MLP neurons of a small language model. Each row is named by its layer, matrix (up: input weights) and neuron, and shows model dimensions 0-95. Each number is 200 + 30 x the weight over its row's rms, rounded and kept within 0 to 999.
After each neuron's rows, "fires after" lists the tokens most often just before its 100 highest values on Wikipedia text that the model never trained on.

L7.up665,191,204,223,206,206,208,187,194,247,159,206,183,163,199,179,206,170,172,147,216,224,161,190,176,248,168,191,202,194,211,194,199,150,167,183,203,252,242,135,131,232,193,240,204,158,202,289,260,181,184,190,174,223,161,248,221,150,187,188,163,198,179,170,182,236,232,131,264,194,206,182,134,200,220,222,207,168,197,213,191,204,190,222,193,188,140,180,168,177,180,220,227,176,232,202,184
fires after: " in", " In", "In", " the"

L7.up791,235,238,199,179,243,258,238,204,235,127,223,194,184,258,166,230,181,179,155,178,238,207,221,188,152,207,200,188,213,236,221,161,227,189,191,121,175,263,165,203,225,234,189,249,193,199,226,171,181,210,166,170,204,200,219,198,224,144,193,133,220,172,232,174,148,184,171,203,204,223,218,199,231,193,196,185,182,122,227,215,163,171,156,212,217,210,210,177,166,221,229,182,197,265,206,151
fires after: " K", " k", " H", " I", " sy", " T"

L6.up689,186,174,189,224,214,201,230,221,177,165,144,176,173,151,231,192,199,218,151,184,253,206,168,194,228,180,216,170,176,264,218,208,221,257,241,219,220,201,202,178,198,194,212,194,227,194,282,201,232,188,214,187,219,187,242,231,177,195,228,213,173,194,231,201,157,215,174,173,220,217,195,219,191,195,223,130,206,251,238,145,247,201,244,185,193,168,218,202,151,233,188,210,191,177,202,199
fires after: " |", " rec", "-c", "\n"

L5.up100,194,181,209,169,243,184,226,165,224,207,208,179,229,202,175,194,247,181,232,209,238,214,199,248,254,177,176,200,207,275,207,118,207,203,175,151,215,220,192,256,184,180,173,185,215,225,233,220,148,235,210,197,179,184,163,189,149,193,194,201,236,243,266,162,187,178,172,247,223,195,166,178,227,220,163,175,214,197,189,211,237,157,206,170,170,211,154,208,214,177,227,243,212,179,136,215
fires after: " the", " n", "The"

L6.up888,191,209,145,231,226,172,244,236,211,200,189,215,213,163,201,116,191,209,245,130,192,180,140,234,258,219,213,190,221,213,244,191,228,245,158,211,199,192,236,179,171,207,192,203,254,156,252,155,217,207,213,199,183,197,228,188,235,165,200,210,196,152,159,186,206,196,211,181,219,209,250,229,192,168,226,145,154,178,228,244,286,204,226,233,181,173,205,212,181,196,218,194,228,182,200,249
fires after: " ", "\n", "°W"

L7.up842,238,216,208,170,200,153,200,162,211,188,237,190,243,156,264,194,247,213,179,207,219,175,162,189,194,153,245,220,205,208,181,221,198,229,234,234,242,218,159,245,181,183,181,224,180,172,205,219,170,220,216,176,200,162,181,212,205,179,216,229,210,194,206,167,197,183,161,223,242,186,233,200,199,169,190,233,237,245,197,190,259,180,207,191,203,226,209,194,212,184,175,217,214,179,163,129
fires after: " the", "'s", " st", " p", " new", " their"

L6.up417,218,228,135,196,232,170,245,187,187,205,247,179,184,206,204,164,155,234,220,184,210,249,164,218,243,205,210,125,219,217,200,214,176,241,229,214,224,147,167,225,190,238,191,218,281,153,181,214,193,196,199,196,220,176,223,143,177,253,181,242,131,258,218,161,170,209,182,213,247,225,259,208,184,209,172,215,219,239,188,130,275,234,228,171,182,243,174,159,165,185,178,208,204,207,162,223
fires after: "==", "===", " ==", "\n", " career=="

L6.up1021,180,218,206,177,220,144,218,173,212,174,220,179,219,236,263,217,206,172,186,165,208,175,227,200,212,197,209,174,230,201,212,213,187,220,252,233,259,171,204,213,171,176,200,199,171,162,248,184,202,216,250,203,224,197,168,145,145,246,159,207,194,198,214,134,179,147,203,173,184,238,241,158,224,144,205,237,203,171,174,189,171,148,161,179,157,161,182,225,212,160,227,166,225,222,168,213
fires after: "\n", "-"

L7.up130,169,187,209,195,232,206,188,223,265,138,212,236,202,208,198,144,148,243,164,158,157,169,180,238,198,177,208,205,224,273,214,166,157,152,159,204,195,254,162,179,148,170,170,169,202,174,172,227,201,195,195,235,217,175,245,170,174,197,182,201,211,239,191,154,169,141,255,202,238,176,200,210,191,195,221,151,161,176,203,173,160,176,167,156,236,182,236,194,199,212,186,166,243,179,138,200
fires after: " |", "\n", " ", "-y"

L7.up530,223,197,225,228,215,227,213,190,227,180,220,208,178,156,188,115,231,177,224,169,263,219,229,226,170,166,135,185,209,212,198,174,222,189,149,168,186,158,160,204,178,189,230,217,193,220,249,220,180,250,223,203,237,188,249,189,217,206,181,152,211,163,184,203,228,216,129,211,209,166,164,174,195,192,151,203,229,197,256,121,223,242,206,176,197,160,193,193,170,183,149,175,219,194,205,172
fires after: " m", " T", " M", " the"

L5.up843,225,212,235,163,193,169,199,242,199,208,204,193,226,227,200,162,204,203,200,195,253,198,245,229,225,222,208,194,237,249,172,210,216,221,174,243,182,147,200,218,165,203,222,226,177,160,242,205,223,146,193,235,182,208,200,168,147,205,173,225,130,212,148,157,176,140,183,217,209,219,255,183,257,221,169,241,182,274,198,253,191,180,182,200,175,191,197,167,176,214,202,195,249,265,173,238
fires after: "|", "\n", " |", "-", "==="

L6.up85,206,218,219,185,259,175,177,231,215,226,227,172,221,197,173,174,232,158,166,242,164,197,162,235,251,191,231,149,219,237,164,130,179,186,180,180,161,213,186,202,190,216,202,196,170,143,280,204,208,168,237,226,196,179,225,203,270,215,212,156,194,196,175,225,185,191,114,209,179,174,214,181,270,203,201,167,179,178,173,177,195,224,182,202,250,181,178,179,171,174,274,237,177,195,210,206
fires after: " |", " as", ",", ";"

L5.up794,156,252,178,171,224,178,212,221,206,218,204,198,150,222,224,156,183,215,206,202,194,215,183,217,247,198,128,209,246,193,208,218,215,167,182,160,279,181,226,221,206,213,203,195,185,159,200,197,216,233,200,199,222,208,189,202,147,164,210,205,174,241,189,147,133,191,204,184,237,278,228,188,192,212,192,225,202,241,132,215,219,172,263,182,183,211,190,161,209,156,255,199,206,212,167,207
fires after: "\n", " \"", "===", "-", "=="

L5.up465,183,218,168,153,236,180,232,254,205,198,181,175,237,222,206,240,208,202,172,218,161,198,174,225,193,189,222,221,217,236,276,143,213,174,190,211,232,203,202,173,168,205,193,201,140,166,229,185,178,187,221,201,168,178,200,218,197,191,176,195,185,231,202,199,211,187,166,268,259,169,252,160,226,217,211,192,207,210,183,121,200,131,176,164,179,229,242,168,197,225,241,248,198,250,230,239
fires after: " |", " and"

L6.up827,252,243,179,215,201,197,244,204,205,207,207,195,260,183,153,206,139,190,183,200,238,209,194,207,241,176,209,183,222,209,209,168,177,216,200,196,210,176,249,231,246,186,201,258,221,206,224,223,210,140,188,174,167,205,205,188,230,187,202,186,165,171,152,228,183,166,157,209,250,173,208,160,212,201,210,265,202,232,187,156,210,226,190,278,192,185,174,194,212,246,223,210,202,196,188,267
fires after: " as", " was", " an", " appointed", " a"

L6.up789,169,204,165,167,211,187,215,181,203,252,204,170,191,261,264,192,163,217,183,135,210,213,245,212,250,205,180,212,204,180,196,174,178,218,215,201,279,176,192,219,244,229,259,192,228,171,229,210,178,204,207,195,201,173,174,224,207,221,211,230,140,177,197,156,176,143,153,168,213,244,223,204,208,187,185,232,182,199,160,194,198,181,214,186,213,186,176,230,221,246,215,242,229,201,210,222
fires after: "-", "\n", "/", "–", " re", "==="

L6.up996,251,221,171,224,167,209,224,205,257,171,192,215,192,138,140,208,259,185,201,216,210,262,195,244,147,191,233,207,237,263,226,181,250,189,173,189,185,196,194,189,172,248,214,224,183,217,186,196,199,173,216,227,229,214,233,134,242,209,150,200,204,181,214,218,193,211,190,193,193,176,258,208,176,209,188,158,226,147,219,221,146,90,176,204,212,208,187,177,168,197,211,207,121,205,191,221
fires after: " K", " H", "b", "ung"

L5.up435,220,221,209,159,215,202,177,269,208,204,172,231,249,152,223,198,233,233,193,234,215,193,194,219,207,196,160,262,223,253,221,188,205,145,208,187,223,205,205,196,175,206,211,219,147,143,208,215,233,211,183,200,266,175,199,155,206,163,195,202,205,178,176,205,235,216,181,204,231,244,186,181,222,162,211,152,184,255,179,186,143,161,193,200,173,276,161,205,195,222,208,244,162,202,215,157
fires after: " |"

L7.up37,264,227,212,200,239,214,203,198,184,221,219,192,244,205,217,231,184,219,151,222,204,225,196,166,148,178,183,203,189,197,251,214,171,172,179,185,225,193,184,127,187,225,217,207,174,195,174,205,152,140,201,180,223,207,180,189,208,158,192,209,193,277,200,199,187,156,139,220,231,150,163,153,240,223,220,218,197,194,204,174,229,210,159,241,203,217,191,185,211,231,203,171,253,182,217,203
fires after: " of", " a", " the", " an", " with"

L5.up126,168,172,217,244,180,205,220,257,186,208,215,141,163,262,261,149,224,192,200,153,228,218,226,217,193,222,185,187,203,233,188,176,230,206,201,191,195,193,231,185,199,191,220,209,206,184,184,203,227,227,196,175,170,154,195,197,211,267,184,195,230,239,165,208,174,146,178,197,247,148,213,210,216,221,210,163,182,198,191,129,237,159,211,215,201,242,183,211,209,217,220,190,173,229,178,177
fires after: " G", " P", " S", " D", "&", " M"

L6.up934,189,210,211,164,214,194,210,191,242,219,225,205,253,227,201,222,221,229,183,126,304,171,228,227,262,210,224,222,242,261,215,177,137,207,174,210,196,201,178,218,199,150,191,235,172,172,229,172,218,158,201,249,223,196,203,183,271,174,227,161,207,208,200,210,212,185,144,197,250,192,166,156,226,214,196,232,231,245,248,211,191,153,245,207,233,234,178,194,206,256,224,249,196,184,190,185
fires after: " |", ":", " the", "|"

L7.up531,150,199,176,164,233,144,210,234,210,203,201,203,199,192,238,199,178,216,224,130,210,160,233,242,252,155,158,127,183,189,169,178,186,217,151,201,259,180,225,209,157,210,189,172,256,164,157,182,193,236,234,264,215,171,226,184,170,257,207,204,150,231,179,158,166,169,175,269,181,180,219,185,201,208,157,205,186,220,230,185,182,163,213,188,194,176,219,198,185,218,144,265,190,191,179,220
fires after: "\n", " ass", " January", " dis"

L6.up22,197,219,111,236,195,156,178,135,266,184,193,192,230,176,190,188,197,199,194,218,256,238,239,183,172,200,170,196,192,209,161,190,201,185,177,196,167,216,220,172,193,220,262,244,195,181,175,271,193,181,235,207,180,224,250,250,185,215,157,186,202,225,190,223,165,155,205,204,204,214,219,207,237,185,191,178,184,178,235,120,262,137,175,253,193,224,258,187,223,154,198,205,204,219,189,205
fires after: " H", " W", " N", " K", " Y", " J"

L5.up441,212,166,247,188,221,170,202,213,204,223,201,224,170,197,196,155,162,232,174,150,224,190,205,234,190,217,213,184,220,193,142,236,168,223,124,190,225,120,160,217,199,193,253,225,187,200,162,218,187,164,162,219,180,177,191,189,132,239,167,224,193,213,210,210,163,200,179,229,161,246,208,178,202,243,224,127,174,173,151,200,159,183,219,196,192,214,216,214,174,184,234,170,199,186,175,197
fires after: "\n", " =", " football"

L9.up238,162,218,163,192,187,152,232,148,222,235,157,176,228,178,143,158,195,214,199,196,245,172,222,160,159,238,239,173,218,268,230,171,230,234,164,155,217,169,188,135,209,239,157,198,196,224,190,239,239,212,259,183,219,205,241,146,213,259,187,197,241,184,211,207,220,237,224,203,218,154,237,212,202,184,207,201,186,232,188,239,167,174,177,234,228,146,201,182,225,215,256,174,201,148,180,196
fires after: " |", " G"

L9.up529,171,182,175,216,210,180,191,249,243,174,177,217,227,183,269,185,167,232,197,177,207,245,177,167,190,235,194,186,199,247,266,220,201,157,183,181,220,229,170,160,165,181,204,180,158,132,192,160,155,176,214,257,271,201,152,160,226,232,195,174,210,189,236,205,151,189,211,189,278,149,226,186,213,141,171,263,138,197,228,184,190,200,202,159,215,180,217,241,174,227,226,194,227,195,185,204
fires after: " |", " 1,", " 3,", " 2,"

L9.up992,167,216,245,227,184,199,233,136,178,188,187,191,219,212,175,225,191,198,133,193,216,169,228,177,211,200,193,167,233,191,217,195,166,215,227,220,201,186,181,186,166,205,182,222,202,243,246,183,215,169,200,206,197,189,214,189,188,266,200,211,187,195,235,180,185,159,133,179,168,214,240,152,165,201,151,181,200,192,176,163,192,214,228,176,196,184,193,138,189,193,218,159,211,194,222,248
fires after: "\n"

L7.up703,227,251,234,215,206,153,231,249,194,182,211,147,186,193,214,200,251,196,122,143,228,198,221,178,213,228,204,226,184,229,169,179,214,220,215,208,229,160,233,269,212,204,180,281,201,174,212,256,220,171,201,230,177,176,234,215,179,202,161,234,190,231,245,209,177,202,188,175,189,239,221,114,222,204,162,229,168,254,198,152,176,224,211,221,232,221,197,147,168,217,163,177,222,169,182,221
fires after: " as", " was", " served", "\n"

L7.up898,168,180,159,229,192,206,216,175,223,206,207,208,178,190,214,207,159,198,165,163,186,172,189,221,230,174,209,196,212,248,192,205,202,219,208,158,213,212,217,244,189,198,185,220,181,200,239,187,157,237,177,181,202,155,166,202,190,183,252,194,156,246,194,163,164,194,215,204,217,201,238,192,155,176,166,175,138,189,190,236,194,186,213,208,256,159,232,199,183,245,189,214,250,208,171,180
fires after: " l", "l", " del", " fl", " ch", " commun"

L7.up955,230,232,181,161,205,193,170,174,200,243,224,205,196,186,214,188,153,236,196,208,185,179,211,189,180,236,226,214,230,201,253,145,195,228,167,143,191,163,198,231,218,197,176,247,184,191,234,187,186,207,209,231,115,173,199,181,145,228,186,236,184,206,196,172,159,161,229,129,221,188,245,183,179,191,210,177,211,194,162,235,191,251,213,236,222,245,181,193,238,177,220,162,214,203,183,199
fires after: " g", " G", "G", " b", " B", " ch"

L9.up846,157,126,242,267,159,193,230,162,180,218,189,196,208,178,161,163,250,214,209,198,213,157,175,190,175,161,175,163,188,235,208,194,196,193,226,199,141,198,212,228,165,206,198,217,172,233,224,219,204,242,169,201,195,166,231,179,210,189,203,163,183,176,181,204,214,195,199,124,176,203,223,165,200,215,201,175,191,176,195,250,248,196,186,203,248,136,256,197,213,224,229,186,142,160,237,207
fires after: " l", " L", " del", " d", " em", "l"

L9.up665,206,205,168,195,239,151,200,231,158,217,212,223,225,221,227,200,241,198,183,162,210,146,198,229,217,213,197,179,247,262,222,225,168,263,171,196,210,189,177,227,189,221,185,200,204,238,203,239,243,203,227,219,205,198,175,185,249,209,236,157,162,254,156,167,208,160,219,204,174,227,171,200,184,158,181,255,205,208,263,204,234,195,197,166,172,173,171,204,155,234,140,232,241,200,205,175
fires after: "|", " |", " (19"

L7.up803,219,177,201,162,170,166,183,232,222,173,178,228,202,206,149,201,212,192,173,185,217,228,173,227,214,196,220,175,211,291,158,190,161,201,144,169,224,210,122,194,207,226,220,213,185,201,207,195,230,217,200,191,185,154,226,185,189,200,149,189,202,225,219,141,157,230,148,196,174,165,264,150,237,189,173,191,213,164,250,182,184,228,176,169,225,172,222,158,191,231,181,236,171,197,214,171
fires after: " h", " H", " K", "h", " th", " Sh"

L9.up735,214,213,213,221,205,178,222,269,198,201,263,209,238,200,205,166,176,200,175,201,212,172,161,225,175,153,245,171,176,195,164,152,211,193,218,140,213,220,223,179,162,216,182,188,250,196,186,185,190,195,203,225,159,217,220,183,216,194,196,176,170,176,202,197,189,175,266,185,176,126,240,202,246,213,252,158,150,213,222,205,215,231,232,233,195,242,175,175,188,193,185,99,218,196,225,198
fires after: " E", " v", " pro", " |", " R", " e"

L9.up64,170,206,159,220,216,160,214,201,206,232,211,231,181,264,166,177,180,202,208,223,199,187,218,232,168,211,206,216,209,206,193,196,229,210,216,257,178,192,225,145,184,225,207,242,215,205,283,165,204,207,191,179,218,239,241,178,235,251,234,215,239,179,191,200,234,188,178,202,183,232,199,235,175,230,206,115,217,144,235,179,201,197,142,223,147,266,238,242,155,228,203,203,253,205,182,142
fires after: " |", "–2", "h", " K"

L5.up733,229,153,255,170,192,168,220,191,207,163,231,161,232,204,205,200,257,212,190,192,190,192,205,233,225,187,212,228,213,248,164,189,191,164,162,147,229,254,204,253,232,215,211,211,233,210,176,185,148,196,181,174,198,187,173,218,174,148,208,177,221,235,240,191,124,194,201,243,179,185,195,181,213,203,179,146,193,258,167,216,208,210,180,141,162,195,166,196,213,180,175,215,156,150,134,170
fires after: " the", "The"

L9.up815,166,203,224,265,178,181,195,213,195,155,192,189,161,200,223,180,189,237,196,185,236,133,190,195,222,189,224,207,168,189,237,178,203,202,174,210,199,230,242,186,214,208,151,202,250,155,236,205,149,214,178,250,217,176,178,175,225,183,158,216,210,221,209,150,203,184,229,183,220,209,228,242,205,182,235,170,182,206,236,190,254,231,208,208,166,177,229,204,190,216,217,156,216,202,228,237
fires after: " |", " ", " Phil"

L5.up634,137,204,177,205,252,148,210,218,230,203,195,187,217,214,187,208,150,237,154,157,201,202,220,213,182,220,215,245,211,266,235,187,235,171,186,204,277,144,232,299,174,238,209,233,188,187,247,210,178,185,197,193,225,184,194,207,169,191,192,235,126,220,244,150,178,207,183,184,242,268,234,178,201,173,147,217,199,207,174,151,184,190,215,207,167,204,204,194,243,231,230,197,220,178,171,238
fires after: "\n", " under"

L6.up231,218,207,181,187,177,185,205,215,229,209,191,163,223,195,142,218,186,197,190,175,242,191,249,182,160,243,205,173,251,182,231,200,205,190,155,107,190,160,173,131,172,200,235,215,203,180,177,192,139,197,244,194,207,200,184,190,240,158,159,183,219,180,181,207,187,133,202,255,255,144,199,198,220,216,222,142,204,174,202,162,213,253,185,202,159,196,217,190,230,163,241,228,223,201,226,221
fires after: " K", " Y", " of", " H", " N", " the"

L7.up534,193,235,205,208,155,215,182,198,204,233,252,233,192,145,142,165,205,243,183,149,248,217,262,212,201,185,221,209,265,221,182,203,147,236,214,146,194,185,174,200,229,208,182,235,227,208,179,230,160,203,158,240,212,187,196,153,233,262,180,195,179,191,209,220,162,216,185,148,250,198,194,183,183,147,204,214,187,224,217,213,223,225,205,245,207,180,157,140,114,232,232,182,191,207,144,157
fires after: " one", " T", " House", " G", " D", "G"

L6.up751,185,244,185,224,208,200,167,246,222,187,231,166,179,240,257,206,175,272,227,183,212,173,242,190,243,211,196,152,224,218,210,164,221,210,237,204,209,254,188,144,215,194,134,188,222,170,231,196,182,174,211,243,124,185,242,111,214,203,142,237,179,174,171,178,141,140,210,163,224,258,174,198,186,206,206,214,213,179,157,179,254,199,195,221,198,222,174,237,223,179,170,210,211,229,243,191
fires after: " p", " ", " c", " P", " C"

L6.up90,148,182,210,215,181,179,219,176,206,224,225,209,214,248,165,147,224,180,203,211,223,173,253,214,166,201,224,187,264,232,198,176,193,213,149,196,208,234,153,200,194,202,224,210,204,218,194,211,211,212,219,173,149,196,223,168,188,253,149,189,278,189,213,167,190,176,205,165,207,221,212,201,226,143,191,183,191,208,198,197,199,216,127,217,167,184,176,175,222,232,164,190,171,223,127,179
fires after: " K", " H", "-", " Gold", " Silver", "y"

L5.up886,232,230,196,169,225,202,210,155,210,205,171,223,243,174,190,168,234,224,199,185,217,162,187,212,244,197,206,190,219,224,170,218,191,226,158,228,242,254,183,206,166,221,210,199,203,179,234,143,218,186,213,159,180,247,147,185,198,220,232,143,212,179,227,208,215,166,203,250,240,123,121,158,203,207,178,196,234,223,201,213,218,181,159,184,196,208,204,187,197,206,261,251,159,255,145,224
fires after: " the", " are", " is", " a", " were", " was"

L5.up359,253,169,193,218,223,185,189,187,210,180,179,184,209,208,231,245,251,196,184,194,175,246,228,199,213,187,303,163,282,197,202,174,193,200,225,253,237,183,192,203,162,213,175,232,152,189,194,215,197,170,188,251,229,217,183,220,210,188,193,276,174,175,196,173,188,171,196,260,193,141,221,203,189,217,230,208,222,153,203,141,228,254,197,223,196,187,178,216,184,197,189,210,230,156,200,270
fires after: " |", " to", " B", " H"

L7.up465,197,190,263,176,216,187,208,151,226,170,200,201,154,189,237,95,220,186,226,196,169,237,223,175,174,189,254,178,241,204,151,213,185,226,200,220,184,247,233,230,178,186,202,242,166,153,218,182,162,217,208,222,172,219,160,197,148,220,206,197,229,228,209,219,160,171,162,240,198,184,262,176,258,216,220,253,203,237,223,204,184,160,216,204,207,187,222,191,191,188,177,229,188,151,185,178
fires after: " the", "'s", " L", " The", "The"

L6.up959,178,174,183,153,248,250,195,199,180,156,220,208,198,181,190,227,252,136,182,226,172,216,189,242,207,185,217,166,211,220,210,175,163,208,191,166,188,179,204,198,167,184,225,210,187,168,278,203,228,177,286,178,215,180,219,236,237,209,199,199,208,251,219,240,194,218,204,195,212,182,196,231,205,243,211,131,148,191,177,128,166,220,206,212,198,188,258,153,197,169,231,208,221,177,176,188
fires after: " |", " ", ";", ".7", ")", ".2"

L7.up925,200,239,215,226,224,186,239,219,216,153,177,176,226,187,220,184,252,207,200,133,191,205,200,196,146,215,183,183,266,179,143,179,237,164,209,174,217,188,202,214,191,153,181,202,227,207,205,216,194,204,245,194,179,121,228,200,225,161,194,199,188,229,150,216,185,209,146,164,203,197,214,171,221,160,231,258,200,264,202,223,248,199,184,158,233,193,245,229,196,242,242,236,149,222,228,200
fires after: " d", " D", " L", " en", " R", "==D"

L5.up115,198,231,224,190,224,111,217,176,228,191,219,209,195,224,199,163,191,213,196,153,232,207,168,247,252,194,226,182,216,235,199,186,221,236,188,251,200,199,165,157,162,174,185,191,236,164,222,174,228,229,223,225,218,227,212,166,168,196,197,213,216,199,188,189,173,190,189,194,203,261,261,187,200,187,168,197,187,171,241,190,216,184,166,178,157,151,244,198,144,253,200,183,218,268,181,184
fires after: "\n"

L9.up1,189,216,193,214,186,213,189,195,235,226,169,219,223,201,214,202,170,253,211,200,207,180,209,178,180,191,228,218,217,200,247,252,212,169,182,172,184,230,177,133,126,282,193,184,178,193,193,176,173,220,196,210,246,197,218,159,208,246,213,201,245,201,200,203,199,260,199,193,209,189,194,190,244,213,196,213,116,203,226,209,204,105,172,184,193,237,204,224,251,216,198,212,187,194,135,216
fires after: " |"

L7.up647,150,185,217,214,181,159,200,199,183,236,221,184,214,256,180,151,206,257,224,194,216,239,189,171,181,195,237,178,156,208,155,165,206,209,191,225,214,214,179,161,165,192,212,198,243,180,163,165,219,241,220,191,211,207,196,204,157,211,204,260,215,241,241,198,144,208,193,231,203,138,172,168,213,161,208,220,220,145,214,190,197,224,181,163,218,204,241,196,196,251,245,161,185,197,256,169
fires after: " r", " D", " d", " c", " g", " l"

L6.up53,180,195,205,179,192,180,224,208,196,196,199,209,248,238,160,209,173,200,207,241,184,181,256,206,154,237,213,207,199,191,214,190,191,164,144,209,187,181,134,166,159,178,280,225,167,214,207,155,207,155,217,257,155,170,193,179,218,203,145,169,216,180,158,263,213,159,207,129,230,223,218,164,277,220,192,171,169,165,202,214,206,194,175,239,200,224,256,213,149,226,186,215,215,202,208,197
fires after: " H", "-", "ij", "D", " J", " G"

L7.up206,151,236,163,195,200,191,194,158,182,135,220,164,178,240,180,168,207,204,220,225,212,308,217,212,204,199,230,136,194,254,191,161,170,212,208,131,185,216,203,176,193,186,144,229,195,183,180,217,188,195,213,152,176,163,214,203,170,235,207,173,218,190,207,242,195,171,166,221,216,131,197,190,268,196,223,168,177,207,165,207,229,201,208,226,190,202,217,188,179,220,249,161,142,219,227,153
fires after: " G", " D", " T", " L", " g", " W"

L5.up298,270,207,172,184,204,187,220,224,169,197,167,204,283,192,213,204,223,150,180,227,244,182,244,247,263,228,236,220,244,248,238,164,192,228,208,236,210,168,198,232,192,213,180,218,138,227,196,258,187,145,181,181,168,176,180,214,194,248,233,240,164,212,153,162,189,173,178,208,241,247,169,167,187,168,172,252,182,189,218,158,176,171,233,171,139,170,181,182,173,190,151,201,239,203,173,209
fires after: "\n", "==", "|", "-", " |", " –"

L6.up427,191,155,229,192,230,207,225,192,207,195,252,208,246,163,167,174,250,209,200,201,208,188,144,238,226,220,194,201,168,221,192,160,239,175,168,217,234,182,175,176,159,206,188,247,191,188,260,186,215,188,197,185,212,178,231,203,222,207,227,212,177,248,234,242,216,196,188,210,231,195,176,194,248,195,174,100,214,175,209,112,157,199,201,176,205,203,176,215,180,203,177,219,155,229,178,202
fires after: " |"

L7.up492,187,150,155,179,187,219,230,160,208,189,210,150,224,252,148,142,250,226,180,186,239,212,198,178,145,185,240,171,186,244,162,186,165,223,209,219,219,192,146,199,231,186,214,195,199,181,206,221,165,199,255,205,204,225,248,217,199,213,203,181,220,206,229,181,156,156,172,152,231,176,138,202,235,117,230,182,164,168,172,186,196,201,188,168,214,225,180,203,224,209,228,260,207,247,208,179
fires after: " B", " H", " K", " R", " I", " h"

L6.up188,262,231,189,173,220,210,180,156,217,196,246,180,273,241,219,226,205,181,202,200,206,247,215,204,214,233,241,154,182,171,159,158,147,169,208,177,194,191,172,136,175,227,248,207,212,171,217,242,216,172,223,195,182,182,190,229,231,262,160,221,151,199,190,258,187,173,163,211,221,163,231,205,203,220,248,177,243,191,206,167,192,191,159,222,187,181,216,233,198,177,261,164,255,205,198,245
fires after: " H", " K", " T", " B", " R"

L6.up391,130,175,206,235,176,208,210,212,226,174,243,189,183,201,244,162,186,176,183,161,257,182,238,252,224,193,235,243,202,223,202,171,242,197,186,179,183,201,220,150,199,213,215,171,191,177,263,156,215,170,179,205,205,205,201,250,187,262,151,201,185,169,199,238,169,168,196,219,157,209,198,230,256,228,182,187,207,168,258,161,254,209,204,233,178,176,201,225,176,211,198,156,163,179,228,221
fires after: " W", " ", " 0", " D", " X"

L9.up555,151,207,179,181,146,194,246,207,238,202,202,198,198,222,256,158,183,204,137,163,216,108,227,130,179,163,221,240,172,201,162,203,176,177,184,210,195,171,204,169,171,193,191,145,218,208,181,208,139,215,189,176,205,172,222,204,225,198,218,155,252,238,161,189,213,229,215,151,249,204,185,208,226,218,249,231,185,249,252,176,148,199,200,159,148,232,200,194,167,256,209,186,212,224,205,170
fires after: " |", " Votes", " P", " Pos", "ld"

L5.up409,180,186,235,187,276,166,204,244,219,216,223,215,214,206,242,185,154,205,187,163,195,207,221,243,271,248,241,211,186,183,199,160,175,228,173,257,209,167,205,166,151,208,196,208,203,201,254,218,183,176,181,219,154,191,263,219,184,166,182,222,169,181,200,172,195,208,161,153,241,254,200,171,216,224,179,171,178,192,219,182,175,146,196,242,185,187,241,200,212,146,240,215,259,198,231,198
fires after: "\n", " |"